Weights of a small transformer language model: 4.82M parameters.
MLP neurons of a small language model. Each row is named by its layer, matrix (down: output weights) and neuron, and shows model dimensions 0-159. Each number is 128 + 32 x the weight over its row's rms, rounded and kept within 0 to 255. Numbers have three digits each. A neuron's up and down rows have the sign that makes its largest values positive.
After each neuron's rows, "fires before" lists the tokens most often just after its 100 highest values on Wikipedia text that the model never trained on. A number after a token or word is its count.

L6.down196:131144096103147122110123096131037191112169167153138110095129083184124107133104122083152192145123108149113162150061131115151104161095086091143078161122130159146129081127120133121182180116183100192052127167075100097140117102152085124122113165162167129160222158145140138124098096141124103115109148100095101123114184154156118098120091119105181163114106070096172127147123156163180105170137113158071161115107094106057173176080106094153129140141153109130126104086079129131153097131165120
fires before: " of" 28, "ry" 17, "ed" 12, "ing" 4, ":" 4

L5.down99:139170100068100124041133075169137171108186118190177107124164161125185133075168156151160163164168116138126104126110161161153141065117139094118150164096135145101146147088144174129103109068169131127123062095134123100126123161140141133085099144086152095174143148153104146126116123168186148174150115162159126130116137128154114104180097202073141087142078099081147138105137144118142145108109156096021133124107142141104104161095115082094163107140118154110080126107114178116131046178124121
fires before: "ent" 29, "ence" 19, "red" 13, "enc" 4, "s" 4

L4.down257:110096124098123162080127137171082091155169152094140152088166190125130157135115125106133084172116113142135162213119178097143102186155104104175061162140146147087167066125177131191135147096097149144166111134080142046156120128148116118098094156101107145143182140148161133084190140118151093120117208167106095167149169140110143116176146134093135154130121092122066153188184109147170150111126103145129160119130136078124104110089142091160111115153133162115145202129152133113147188084182140
fires before: " |" 44, " of" 16, "," 5, "." 4

L6.down245:145111063143137127144132166154148150141218168161095112077099201164115192144173074146084120094131110133161187121176085171106127127148092129137168113136121119186190144070154146150156158146139133148096130088134113223138159151116127149110128125124120155152090088141166172132165185131125098110148126099145131125090117099084125084171169109166094083141127162092071128172118091139106125141128154180162099099140134121128103054112107115084192161108088177129170160073128121124106140092155174
fires before: "ers" 16, "ar" 12, "is" 10, "al" 7, "ill" 5, "o" 5

L5.down380:166117146141164118100188124146107160097165255174177095125156072100119185220099155123145124122127160091133113094156096169067118106077135144111163130124146140129164142083105155124116092104181115088153152093149138164110111066108127095105137152172135164121130118152143131129152120140180091104108096121140114151173153138154141144154126173058090127143141151082080114062107091089111140121124145150117114120121130162114101132153115110070203127150147146102100105040132123164112154163125087
fires before: "gr" 12, "t" 11, "fer" 10, "ject" 9, "du" 8, "duc" 8

L4.down246:121103099137141145107161049114149137146095110122109080148169100122074149122197137076099060155183131118074132161097141119140115118168074116175117134117092076085096147133132132125157102156096113128088077141102156090153121172092165140137097144165081213165137169095146112164163126128186078066139092125096154126221085122123118107111123138109121122145153133087125069101103091097131150132144143114165143127111112122165097189150121109066096111155099078149073186152078085135109148093138084
fires before: "1" 41, "0" 31, "2" 27

L5.down199:074103155111139127138153109143077121149122223137167081115110144145131185138070140179040106128103169127151141105078092108155113087142117128122093175140145140181110111156154191160165126122123096155134109088113104093154124108151119119159147116116175069170177099154182154082104159127124100079100119118116124124141169162110133144158131168166141129163121120126130064178133161109124084119116154136125196153099174121161131075096146187091144107186143117070146108124156110127235104112196147
fires before: " " 82, "," 6, "." 4

L6.down236:085139101135103116070149113093133166097194196088077122130119134092117127101148121160096156112117131112187129160118105143056072112103075154065205102149174057126130131118143212148135116158161178141105151093185088152086100114118128113152127146182120106111103156195121120083136146105105118072191125109114109112104096152127156090120146144140134147161103132112115133112173080170111105143088106113084157109091072090117131092096150139058175081139114161102119114096140068110115077095122099
fires before: "ust" 24, "oin" 19, "ourn" 6, "ud" 5, "un" 5

L6.down118:056146104114110109105087140138149129158108101056121188122121106069112119174145186130123181150097116107125123153131199150155114103058174090159132145091146172162109114115148126080097185109106139112131131114144148122102109168133093220198106196133152090170057165134101212151132169111132080107152107167107116122118094117131127080173093133079150145158145116095116073149181094083150107117106153114149122103084108126158122118187118146149142143142101147167201137114117112113154158141100168
fires before: "ad" 17, "am" 13, "enc" 9, "est" 9, "ent" 8, "ired" 6

L4.down4:110201103151109150117088146107138156118112193093128138146118110187117067125112114127085128147116105140091112074121136158129121112078131088132140128162106107117100101136141135085162176073136129076122179175142134183078138120132121128112033101092114105111105119117190116135123139123055170130119121152109161144106141190139150179122102108163096131099166179169116104158088129133082107121083140128169180147069075187109126120109173074143153159154102187072168144180127114212137153088105175
fires before: "any" 20, "et" 17, "il" 13, "os" 7, "ut" 6, "an" 6

L2.down250:102149186092126187132152131166108190143089116117138105126082167065081088100152088121112144102147115109115151158170121115097133093178119097095148105093163192130202158151130169152163141155130152126135164119136115097169108159157063128098117144131148074151166162145155147059091103125164122111201147215187151132114141165100132074168088077164116124086109110121125181122165148121136107145136122055106088139135116129139113096166133155088103130071125158177088084084106175132186115116116159
fires before: ":" 24, "ation" 21, " |" 14, " of" 9

L5.down213:156100111156118171061139096115123110159123089103132102125149130070114128131144143102120086101100098110159131156103162098087124090161125120080140147167166111104144124093149102143121039118108116146089120107218109134127110108099190109145143148128095150156208142134139172112108169115116131077104139131087192070097135119151110115147062129088136156136059148128133112136107088072091092178118131070129201115146144075125109082084131085082200154109061179135111181134131129156121102077151177
fires before: "ust" 17, "oin" 16, " Austral" 7, "un" 7, "ack" 6, "o" 6

L4.down291:133164147148133154110102163143091118133168163165138104111142184087127162145126177146105101098188104110128151150123134145085128114136091124133102176149082109091122091143147133081188105078134124143113160100156151044116112200152197122139129112098123139090150161189173123146158137120128133141108162113139139134095133170128122123122159099118230106182140075086106085127142073144134131153182165127117107064129102163126122123107131132121150081162139207119173158180081151046181201168163132
fires before: "\n" 22, " |" 21, " The" 6, " is" 5

L9.down205:141150115139104163152136121127221122067196143131095171068134121135137178067135137119121157100061152112178131102085108058150105138193113142101057161143112125046143124191110137173121108148128109090151146172151122128129171095114150130134166110112141127113119159044163123097159123117108059160159134113138144148106161116122129096143151102174140153125147142150201100085156152104093101144110122091081103190133141063118186133123103162055097085157125150124159108093108165144143128123087127
fires before: "e" 26, "ed" 13, "es" 11, "if" 4

L6.down40:156080064156142145116155138095178104121151182126176084093139171049101197136120101112087049138153097142095126128126131172082114099067185136187133121120041106123137122119177137054086124132178135122172108121157118098105079088136129076121160152067109120171132129120162134094139122167129125104090160108140158081119144078117132140095131183158147150107118132169146103138080080169116108116103122099130164065108124153122075120159180108112179187163149103166123128092110135097148122127106171
fires before: "gr" 13, "fess" 11, "t" 9, "ject" 8, "b" 8, "ce" 6

L10.down275:142101165130133102131169185103120133176184226182110121135132132134151175168098149125079104097138116103118122158129140112152117169125169114170193103177080115108118161112123109086124164158151116117122143136094124009104128133101179086118114123112148094182123105135186138095099136144151132109105151208096072148146121173101109127199068190103172116087126159141154132134161098147147151178104108093127219133135204118070134156130098116106127172142126151147119128148121108121128137145137167
fires before: "." 17, "," 12, " in" 10, " of" 7, " and" 5, "s" 5

L9.down122:120134135125167148125129075140102134142104193164188081189060117114166123127142119096135115099155109107114106086085162118149158136152120139116153156128117148105131118154128118130153224093128146105108121113089173070163117130142187129124166139099122180103139157141181141220107081063098133134102131104113080137165126126155099125081169051149198153125107127151141134130131099111167126131173164088084087109149150194138143115135145124162182123142119179114213054139146177084168114106088133
fires before: " |" 42, "\n" 41, " S" 4

L4.down369:149205140100101143143129128152089174142110181125195117106158210087122139138074065127088121150168090106117134182194126092086167150074186085154146109183142097129159059161128086154097148097126185157160132146111123116095099105146116173116095099117138105134139106140116127119126114116125113187164151113163122107142134179126140101069084125070163109105080157143159118154191116130134133105098137169070121167138184107153149149109138172148100150212131185113144138077121168116134121084138165
fires before: " of" 24, "," 19, " (" 6, " in" 4

L6.down284:099132111144107183144131161138095141048190224167148116117083141150160141163082147118109140171132115103143088136174039102125128129114113166133095188124157125145106146152185104137154095200195107108093113087120090173131117081126150099102144125174109122087152099100156129141077136122117130120095100102125118150150134132070176137150101166130120145156094137100140092097066143122145128107099095164143116145088166098100112176141088124147163161221138138135163105110051122163138118176203114
fires before: "f" 13, "st" 12, "fer" 9, "c" 9, "n" 8, "t" 7

L5.down43:121185156157124145110122117155131135113163248108050103089126123165175160121139120122128166165065158111142146113130117109148130142104137067156090116095121171109124143092139167129125091099149136199106098130104082104115099059148094104160136155148144112181174116141170071083099084151147145058134131179094079115146147117049195111166107120144176121178155095112131115105176140131146118080148123121096098091135092132115134155153108114150121105165143200145136073103128159165112101127122060
fires before: "ry" 33, " of" 17, "y" 9, "ri" 8, "icip" 5

L9.down42:122153125121098134105089110128149124094113169134146137113137063144157208153152160145183144137105111095093067080136170077108168116094140114107137125118164142088142138115139142125129122125140140233139109164130091122112101127053172101121130126123132163168157189124132119122128078130172121157128069108169091108167142094115182119160141144117098089214090145094096102114085103162125159119119124143128201101167101163148089113166117090094213080075136139143205154180103090149164121154135080
fires before: "age" 19, "b" 15, "t" 13, "s" 8, "ag" 7, "port" 5

L6.down158:203117122103085180162178128111091130147118214109106073139115138134164137138124124055142087108103145081153127195141129113142100144104096138123077108111082118073192181134119079178148132085176121148116108121109126161105083050116114174138112131076159133119153161115194089126197147132171157149059139097142125123132137187136093126152092082124066104123125134161088132112120097162132146157165167162104079106132152113169148111098158073107160110134153145080116154110122176122092149149122190
fires before: "ed" 13, "ion" 10, "ron" 10, "ond" 10, "s" 7

L10.down365:195083101064162157199097089128140137160113154163112124129155114088149167157133108153103125097124169133106164200092123167149178066107141106101149153116148082136135099149156157136082167089113121114110076171117102185104129139140114089091077155118120117076184126165108171133153130153107103096135148067120194129146095150148129177134126078112133144040178157115124121170153151108144112117110134133148127118061168117155163117107151129102106164073094149128119132155166129124043158124102227
fires before: "le" 37, "he" 12, "e" 8, "as" 6, "et" 5, "ular" 5

L6.down208:125169142082149165123110096077119105108097128085177183099102175080122115163150129097136121130047139126129127133120121138156138169171135122163092145092148143181136117151111105152149119178138162081146119100078111109134073122057167120106177098110101090172194087167119160081151132162149076114126134127126097104166094145085151119153062122161083086135163161101179120113154179083147115120155140055092162084122123135095110204203093149089105133140131120183104163093160096110105079124159168
fires before: " " 26, " (" 24, " of" 6, "(" 4

L9.down66:123120122109126126129162120174068133216147211142115129107142115171142155114075130090060146123106185106107140153120110148120157157129115126142137107129121090137101138154169111099142110155113130148136170087111123097171143164170174138093070167196138123184117118117125147081130082123080067096063100167135137153036112121157117110097074154095193102099096139066104129199193140096164120150111114136135154114113115156113143170072129103135067158155179119151114142137145136107172160136102194
fires before: "," 15, " of" 13, "." 11, " and" 8, " who" 5

L6.down108:109159138097102101137106028086122163116180098116163112165158111108110080140168147181168092127131127116183131103158136138097069120131173055175184162053128149181149096051132175115184173128146114183179136082111141098134088095131123130138116144098138160123176114162116142165104164155125129078072181118154138139107150142074134191113126131115132130109157169159180095135149087138115103143120165154156189102092142134134097134095124162167153171093160079166123160127133130173156088118136158
fires before: " " 78, "," 7, "pr" 5

L2.down264:137148089189102145102206123181127124080111093091113166139136132119032130127102144071167147104102132073123131130174135147122161067084152117132105105144087129132143113155148102126140141115117127060087083127091134125084124123138141151077210171118151139169145091127211095109142126133150171181162173110223143115160070101129085110101101183098177068088117130074102144087137135152140116156142174125170115130148104140135106147130138119126151180137070101128135095155119101067161158148139111
fires before: "ound" 14, "ch" 13, "m" 8, "r" 6, "g" 5, "my" 5

L4.down76:172122076155102100082111161112063138152085176141085076149169085135185161104143162112107138145082128077113125039130126150136130187148106127169115113146147122089106059088129108119149165121160159147058141096106158106151090198068122126098099090138131076147108107112126122145119113175085133073104126071117134118118108095151066123167122135132150142165103083187133121153135097109155113171139120168098160087094105114114165107188104079126121139109095092175043076126100109122109102079145140
fires before: "or" 30, "ed" 21, "ing" 4, "er" 4

L10.down98:064173103128143126200134103127087102166078092137094163154180151067115144143105046081075141082077108091129141123093155102084158091086163163083134198152135097118175097131131175135149120163161184122096038113100104110141152143085126149122139138126129111105154112148170159093146078102154155122212102100140172119081098156119115097113111124131154136147154118152118150133104131137083144135097179108143122108137123125180066137128189129184141154145112100042138164120092091159115160113143119
fires before: "ulation" 16, "erv" 14, "ul" 9, "u" 7, "ular" 5, "ult" 5

L9.down82:124157137155109152087160122135149121125096165207075151160115092134142114174103136164170129156107120210139119101147130137184132117157152145161158146184164119208127118177081101138111075188183110113105135128118153073106105147098118063123162094134123144132149122089168164196108093125155089145160126112106150057150175125143101060106169075090158106125137142132137103121152083152104114138141119131182116145072065069191144153113107181120055168139122137174077121123114115112106173111124138
fires before: "\n" 45, " He" 9, " The" 4, " She" 4

L9.down304:124026129154108106122162108155116124141121157147133126055140094142109170146121093112072118125085155079148064093076108116127126146188156085151194134090108114134184094125178124206119135204191133175073126174180091124123169121137142147114126143165109146146119103130123090147086142137123109186073135132111133183066128137134107123165129130148150151151094114129134091166103144126117122154188192102085182114116100107081074158121117133136106188138105154146092085097137149113198142166110150
fires before: "s" 22, "ed" 11, " of" 7, "er" 6, "ing" 5

L6.down260:171121153150136125153117171072149171108121118183197093068104145129144136159082096195120085133150143072128061120100128092134126033169143157107131127163113120120061160159109117044099142136179135161114153111106137115132123115090203123108182159123150193121099165130164145090153109104156127122104117137125119161163134146174169181121184113142145117149078187146150134121118130142140174121125144118197115113128149142090108152183136135097092131092153158096083147158131130194100177161192159
fires before: "st" 15, "s" 13, "l" 11, "m" 9, "ther" 4, "-" 4

L5.down326:115162136160151126176117145180157087128177187131114161131114144082156133115136117179080113087068158140111121147111083164112083138114155129112116082126124166179067135167114106124129091150190093186071142155083126159124097087129120118177140081124170136148148141173158130110132112211167122151127159121067104131109082068143160162082075078093096106147095144159175077107151143122122074073188139134137106086104138135088089103141141166212079114137101139093128160151119142104073124132170128
fires before: " of" 15, "icip" 9, "ic" 9, "y" 9, "n" 8, "s" 8

L5.down41:162072094130147124148151110166255189112139121091159095121129132130090072148129076101120124109150115143134127206139108119113154119139121127126112134077106075098131117098157096158162165139108064116153118165117127222116099162119145088127110157201111185122212167119140152123101089122146129162168124074134151199169110150174132117183163119107098092097176160124071114134110161113157149132133105164147126111099133143048108131123111146143093152115117094155148138111085113136122138129183183
fires before: "al" 25, "ation" 9, "a" 7, "ial" 5, " (" 4, " of" 4

L2.down234:115155155133080131119158187087161139165180220113133155188175121134107135116145182093104100118142135115170118113101119128046138115074176121126140102122128094108104106105120093126152120089152153123139157074127131139146105146116143109173127118180134114174160153134109099114138167188103161087198124073128137156127196142098180180092123192163110108122127141127161092097101057219078117082111093137144115125100061078133097124096139135104179140163125146131171153104160155143082178139099154
fires before: "resent" 17, "ub" 9, "ass" 8, "a" 6, "an" 5, "im" 5

L2.down149:096086114197159124085180147139172109120135191121156165136153080083139105140075087060181138126138083088135182091103146103116095115141127166145064127125121157061142125138108164130141123128148118158162127127126185134068138130094155162131151153163108162149188125167139063136144124134104172135105150147148153146167116093147113117128055153126203136104131099123125142125151052106087126125207148157153146116116114077128088143170079051141105170148144102073111137113081135071115155125189155
fires before: "ch" 17, "ound" 10, "m" 10, "t" 8, "my" 8

L6.down261:160160125133165122134159140148122169150182132098139155135130137165112101188075102160152141153175065148120114162160049191130149145117177165099096104123199076115190149140095124137104111077080110117106159124169111168126120148141106137145125101089142113109131122194135118116170081159130124148106114130087165173071037120107076154145122121146127091080191139164082126158119191124110094156066118086149127147087215138128162133108109142142178126142099088164156117094128173143101085141170157
fires before: "al" 30, "ated" 18, "as" 12, "ation" 9, "th" 5, "ations" 4

L6.down301:153100148172087164172106109123108107129126174146114167181170143159090117040148185154114092124061152121119150080106079157137098121168120157129116161128138130110095158183128130108150196069179151123102077081121125079141133084086158132106119114132146102175141104108095164091084112143134105145140132165127138092114209099108125215107099111082076073169118119174183174152107125166086184100166107098063153106126131099161112125098128133090106112081171135120136093106142113158104155091104116
fires before: "ion" 33, "ed" 12, "ron" 10, "ions" 9, "ric" 7, "or" 7

L10.down314:142113130133127124172099120099184121159129176133130153093136107140104173146135154144121179140150191078100201141077055129100107127166170228105120165139186099119065132180144151098123120135121048121162167098140119153113134124105073131161135120136150151104174144130204180142175143089138098077138119115137098195126092138156094157111108107191101140078154092132131141149089134088079114115076112071075121136123121176172175086130155129079129103143137145123141181179148154154114121112114125
fires before: "k" 19, "e" 10, "es" 9, "hn" 7, "h" 6, "il" 6

L4.down163:128067114161073148156168180120084146190166137142098199131137119151125156061175179062130082088145097095083184147091143140133101148076148160149117105184102130104152135162115122139187109123188111145135138095086122104121098121140126138115143129189182108141169148145087126154140069121112083082155163158129126128130166138137103144139115115113063133130132102098119131132157146135167106070155137110043091179124132077152137085121080119120146124168117163129163077044055124157124079101137123
fires before: "ion" 27, "ed" 11, "ron" 9, "ions" 8, "ric" 7, "or" 6

L6.down264:155208115099142162128156134180116102130086173153137142119156123093106132116163091131061094128147204124148132142149124068147087111094103073209133179141160126131146090157177134090184184116103084141131076137113066089141113145110125162074150145164078157131172119154126105149110174153088139062122115139166116137183162086148108127110132103099077138113134116131156128062105086106112112091117103083174181171181096129137144143094102145112086166082118083148067161161133134137163122097140078
fires before: "1" 39, "0" 27, "2" 26

L4.down167:045171108118162141136171135162139133157084174185160102123142084171144153097162135163138113110162154118149192114102113141120067148162133137037119130133155127129082139150136131159123164147141173168160098097106121111098048142084128092141084132148143135165129095175148049194117126134134146120155166130116069165208123134121124081162112102140106175112123144140193118119164131086131107162202115175062149097155143104124096081157113169134083114092084112106131159106164092099108077149130118
fires before: "ing" 12, " of" 12, "icip" 9, "y" 9, "s" 9

L9.down333:114154141186088128138137104116163094095113178173077130101076099134196134167097115084137103098107138183165119138120128165114098151097137099103136202116146137181140112102102153160188106122155111104101081128107135047129125149150225130148112144147189091119174174150167182165150111102200134178174089110110147071114060122147113076111106146118121106168164116137125112132135185147145105134118096141161115123152157141111135129128133129075035166134105119113152050112155125179127117136108158
fires before: "\n" 29, " The" 27, " It" 10

L5.down254:155143056076118153141150141120150093153142150168090155118109171131130119200124073115162083101163116148138129138181121118059144174154118095140136120170173132143182166090105137122084109091117084098108121118118105207046130133143129147126110164131083114168066106137169065154153177085155119081121135107107128155117106135125156118158129129079151130121183166103106075153142141125143105132115110134178075112154130117117154076145103143133166192119103175221214169080127093090098142130151118
fires before: "est" 19, "ar" 13, "ired" 8, "al" 7, "ol" 7, "as" 5

L10.down130:157141120105144140169098163131075102140072127146079123127111102125045191053180136152152134135088135069127137190143087167120096127142163155128156183109105112162168164145111094178137067097139133140160100141141127150178135123166135154105144145133112177127041185067181163126138098100117095103153128101106080123114106077121131082119144085162137100070129135081080138144116086103102119135142125112185096150124113159073146095110162158130145121172079078155115122137192181112151165115072146
fires before: "ial" 13, "er" 13, "es" 12, "ing" 9, "ers" 7, "e" 7

L9.down110:136105112112149173137164114145097143094123193171134079136130157104135133142140097108156143121178120141094111110075142072123157103152118137153107181159132112116133157120109120100159150144153148147119159119115153090182093130106175131118144153128109204085124254164152140148129092087094158103145200151129124143146135161119153120085171135115235139137130112107129090083151111112168109166143156114110108115169122191181144097135098112155205103155134220116165065195147137122165154094099140
fires before: "\n" 22, " |" 21, " and" 12, " in" 5, " is" 4

L4.down78:077106138134098140112077164127147186107147193097130108113045181181059151155113134132093147135077103085159176101125120070094087176131099082161061178174145136130186195092138124142152158107159102097119109180073105181123051099109096132162152157106108100152113122123132117110147132089122102148117167135107113117148152118079150111139141137106141066098151097104123078165127140131098139184138148079106176156110134113133122211173133178075128073107132150157176130166131149140135131144132121
fires before: " " 32, " (" 20, "ib" 4, "-" 4, "ess" 4

L5.down38:117131144153133141126091128118139077138072183197111126124117154131229053131076147113125127174084142133163145132122197142118110200062110157100182194144107088114095112148072174157103146108128149144130116133170117084135125118108181114114108124103123115160118157124187106188073113189087145144194148136077133098146164123157111102115164093158172105127127132129152138147136116184073129108081141101163115156118097127133135175106098136059145177126110190084114111136155126117174143159073143
fires before: "\n" 16, " The" 11, "e" 10, " It" 6, " A" 5, " was" 4

L10.down122:140144133184083110128128146143062150076093196199082147126075106102236105166089094147150138148111124195127171126116134183028106146103117114089119189149130101161188123158090072153131112119138132118059098147119178083104141156121226135149110108151141118103152174124135160133138114129120085172110174119121159088127118168143047078137097130087147148169143101163113108112131100117115114137113103107173122123167107094111158144153120108091133125129133136156133116144128147150133066143132154
fires before: "\n" 45, " The" 14, " He" 7, " As" 4

L6.down83:112159098074165155169184151169114072152065113139110112146097092110047115103129117119100052135129169114070158146136131120144126069137095130129123153162169119111102081082137124097170100135145080086080098140105101173158111172086149157143161126131081149189138189148110086121167115181153166073142107136098122137158114125143114127130139124143046120140096109130153093095098076103120101125145113123144177164093119113129116117157127109076080156159052080167110150152114135147149075077191070
fires before: "1" 42, "0" 35, "2" 21

L6.down42:145118174113109125094128132176157106164100122105094143117066154165131089126080089152077125140116145095132179168093159117134124117162137166115206219150109144123141097155127096110146145213121108155143098082171168134189120106147130174143133164163106114114118136139152130152174126139105081084139124096148176142097134158106143082151073124146118103171197089164078079190077079134059131125090085079193122140062158109133089130180137127143128153185145124113150153097144155112084125096104140
fires before: "ign" 26, "c" 19, "ep" 12, "k" 6, "h" 5, "p" 4

L2.down294:106162137094127104072099100136127083167166087153161137138143106103115069117080118141083110153159081125158147130144146126115181125119157097093129109129158088077163070160162141159120152190124156156132072150135111196129176093120125126161094146109152142128185168173113149088121163173090152105087141100167116115074069158139181146161159109136123135123138209147112118112061157178131131142088150158140146135123123117138150105073121073162097194099134154143144242185089107162132104137124177
fires before: "any" 21, "et" 12, "ic" 9, "ice" 7, "as" 5, "an" 5

L2.down66:127122112099102128121118089119166114129139096091109106118156086105128114055113095121151074157155129130180157079093163100172140135114162069149134068082134097049113145122123137088173082103141138126080071134113139127172092171126105095117150128138127181183094136120195090071143102156102128100153146169103133113236179098150108102090104091161188088157143131047123124102089168070096109121158107123151119129157130165094117109133122087093111141094084125127094181135137081120126170103171090
fires before: "1" 20, "ice" 14, "2" 13, "0" 10, "ers" 7

L6.down179:098116125107138108132150160125093113094129136201119144121109121135245106133063104109144118125111109101065124113103107054171189180108145085147167154137157180221160129100120123112135122151109211159131089123090162170121150063122146170126198147156147100111178082135138098208107099155077143107107122187074123147124134125128112117166121136127134146170084132176108142117095173144129094153143086105134108143159123125126094120119130103160113176129087106115184072124138181138139112099150149
fires before: "2" 34, "1" 22, " |" 8, "5" 7, "3" 7, "8" 6

L5.down204:153090101157134086085138201124211118142135068147168151064141078078135118152121135121099168106119122195152130152158115148131103159099118183136143154126179171159124145129132166106132121134100112147143169102145168182108128157139116121163131100097133172112115174155075148174126136135154151184083122070130137062114130066132088109181121135133089066098136130181075148079111147168141163109110100140152132172121060121121145078132097063047136135070108076132093158164114148117127133122175163
fires before: "ation" 12, "k" 11, "m" 11, "c" 10, "ed" 6, "a" 5

L6.down156:159136111130093161134175097111126036117135155127129156116139133194089145108082114147167128084083085086149147129107115110192129194106136112161156148178106155100224114115130126117136139121179078158086120117112093160178110121140089096072085162140086115179178150148199195135126131093124174061142163125112168109142147131133153072139123149116147102131101087146114120149134112143091105104034124072148117119133134111151124149104166150165171148113147099136157157043137112097140181121141166
fires before: "erv" 17, "c" 14, "id" 11, "p" 10, "ult" 7

L2.down202:099125098140161104140110161154151131101139113168000165106126116126149171164210144138158074126147070069087169114122062140106121057115160126081101144177127121148179115134138137159142107109116110136128101121178124149090085150100207134126157138144129147190081087144190133159120116150148107173146168122105141133147116141134148160104100164078048112102131172140125107096148106154073135110056127192121126156145102100116108138145137158071134135142163158170133133146116134173180137138119115
fires before: "port" 17, "v" 9, "qu" 8, "b" 8, "pl" 6, "ac" 6

L9.down204:113142108203077166192133081109148161139091197148151083104092117122158218112155144122031078113128127160125160144107135112130096090155171110167111111167094105134063095126154110137200211129164093139126081130093124123145085118177139090073115151106148147184145160120101143140160106135079148105123126171109172144147148133101178057136161126137119066156088155159153139095152162153120152128095134097142196131144170159128109122101152120091162128107145110140140060103107135158124122105141099
fires before: "ed" 22, "ion" 20, "ions" 9, "or" 4, "ors" 4, "ing" 4

L2.down109:119119099142090099088118158088223159157143162149135131081162157079179136154119140187110102146117054133149148128117124111101124145088086098106139125105071138108099155119122120132155157127147108092115092093072155100144149112122134132098117119074176143096138155135156108171202156159175092141128131162202113205101184131102156127114196158138115067093089099161116166128111105122121174134172081139179134082084168146156193133187092119093119127096124177105098065128106133148112107184142112
fires before: "s" 32, "m" 8, " and" 6, "M" 5, "B" 5

L6.down178:161133121106112153090132178131131145167140173180122153122139194141133091157142120111084154095144076160127138222152114120131100137128141150118110111136153135074214168167092111137142060095133091127117106204128159161102110174142100105138115187121106168128178168099160095158143170156110162181118142114117147166174099104140127058180132116144146120068125087138126098143103140130100037168159113116157122182115200145104132109063096080147130107072125089138109134108079149123157166113166161
fires before: "ation" 26, "al" 7, "ations" 6, "a" 6, "ated" 6, "ational" 5

L2.down361:070136128175117114091130091150154167114140155121151132099167153193050106117169161109135101130083061192118088128141122164127143114150160142134153172100218196100188072167110115143171100152153094108149110112079155047143119160151120078155113092139143113142115201131148154178106093096106125124107138115186133124099135162127163130142121126138061123122154170173105149150111111126088156156105203153135083135150147148134132088170113111164125148060129104082135086099115176151162103154144170
fires before: " |" 39, ":" 11

L4.down273:187171158101111176097113156128105146103078124160126133109094102125099116073133085112130121120113162130038119163119103100159137039159146170149154126141109139141153151129135109119155052173119128144111078134126135152109128139147177095064163182109088153122142177096177200114172120117194136182160095149096164074194078136142164116138137170148109111086116100179104132102096107136164139158114090111137098085120083177135101146149122156164113088185063131105071165151109116132116103128077093
fires before: "ch" 31, "l" 9, "-" 7, "c" 4, "y" 4

L4.down117:122089136179097129188189156126180073094123096141070133132140157072096130090144103084105156088119185152148109073138087114143142168114143125086141162097133093199135103135151113142125167112127027108206081144148127138129100139098122096168115132190152134124118109115202147160134122114135055075163080114122138102138108145151131160123161120128133151177127071114081091109122167167133081077131149114099145049175165113154089134100117161122120114103128143146147150082139071135097117114062117
fires before: "e" 24, "ed" 17, "es" 10, "ing" 9, "ures" 6

L6.down272:081098118102087142127157128103133181110165168136112156110111152091175124129146154159168103117088128090078110200084083148125102067130147096094170184112140136157173095067164110138170124104151123189131118125183146171141103162165128170209124120112157148186107114121123127159082172162144135097144085101119096145117121133114146115096081127138164125150159073088083124131101118099132123118132110164080079125189169134051160092051142081119164150155104099093129051099149180144105085126144116
fires before: "ent" 18, "ence" 17, "ing" 8, "ed" 6, "a" 5, "," 4

L6.down184:115068137155154092095085125086176160119065203073088097112168093126099109115165117101183187139105169099164130149121115118095117143125142096119100132096135155214167113150194145197163131151188133139154082108091148115119070142158131139124153175141099130132188172126101150144152079116161116121099168158134113103144073153081140184098110137133201161134161166128187173110135112103137148151124140122088199119073154099123130132143144150119104109121177135159124059159096142169171124105117106
fires before: " " 48, " (" 20, " D" 6, " C" 4

L6.down49:134126131113113138112175119093208124146129144106143177086122149133095120191105138136165138122071138127106085142160119130096129125109119054084178115097123087175192150078159130180136170163089161152139113147108092086108104106152114088165086088131126126145163131174231119129151139159061137167107160102116082137156118122129113133051163133129128136150162138119117133129114118156107115130089197112193115127126108108098125161202145137095135180144134152217137198134172093113124094068181123
fires before: " " 25, " (" 19, "p" 10, "ed" 4

L6.down55:169144169133140155104190127200080088063082191116132121099110122099129109134082120045189157142068122123110113145074094102118079109097166135134123134108153132049147141118117128132124138150191155143126182120148086120089149148128134188130134126096129138135144123102137123152153084143130162129093102084079202106160152094088129121120104174123075147115138048092127179162149159106122083133130166135090186147153186137122161154123170106144146134106107159113102049074164119143167146157163170
fires before: "u" 13, "or" 11, "ed" 10, "s" 9, "ure" 6, "ions" 5

L4.down310:105150098051169137135132090105088096139149207149136144118103172132088149151202157154132166102119153152149157111081107125118091109113130110160113186125150132115135154081137176127145200109146070159157109084162116046149160087122123138138100148108162139148164085099134115104129220126112058083085115123133148153136148095085086190135143181115162085116119137177196125152164124075103092111174117114141145137150151097141141116120125150105139128113141132099125117108134089125244176126169142
fires before: " " 71, "," 7, " of" 5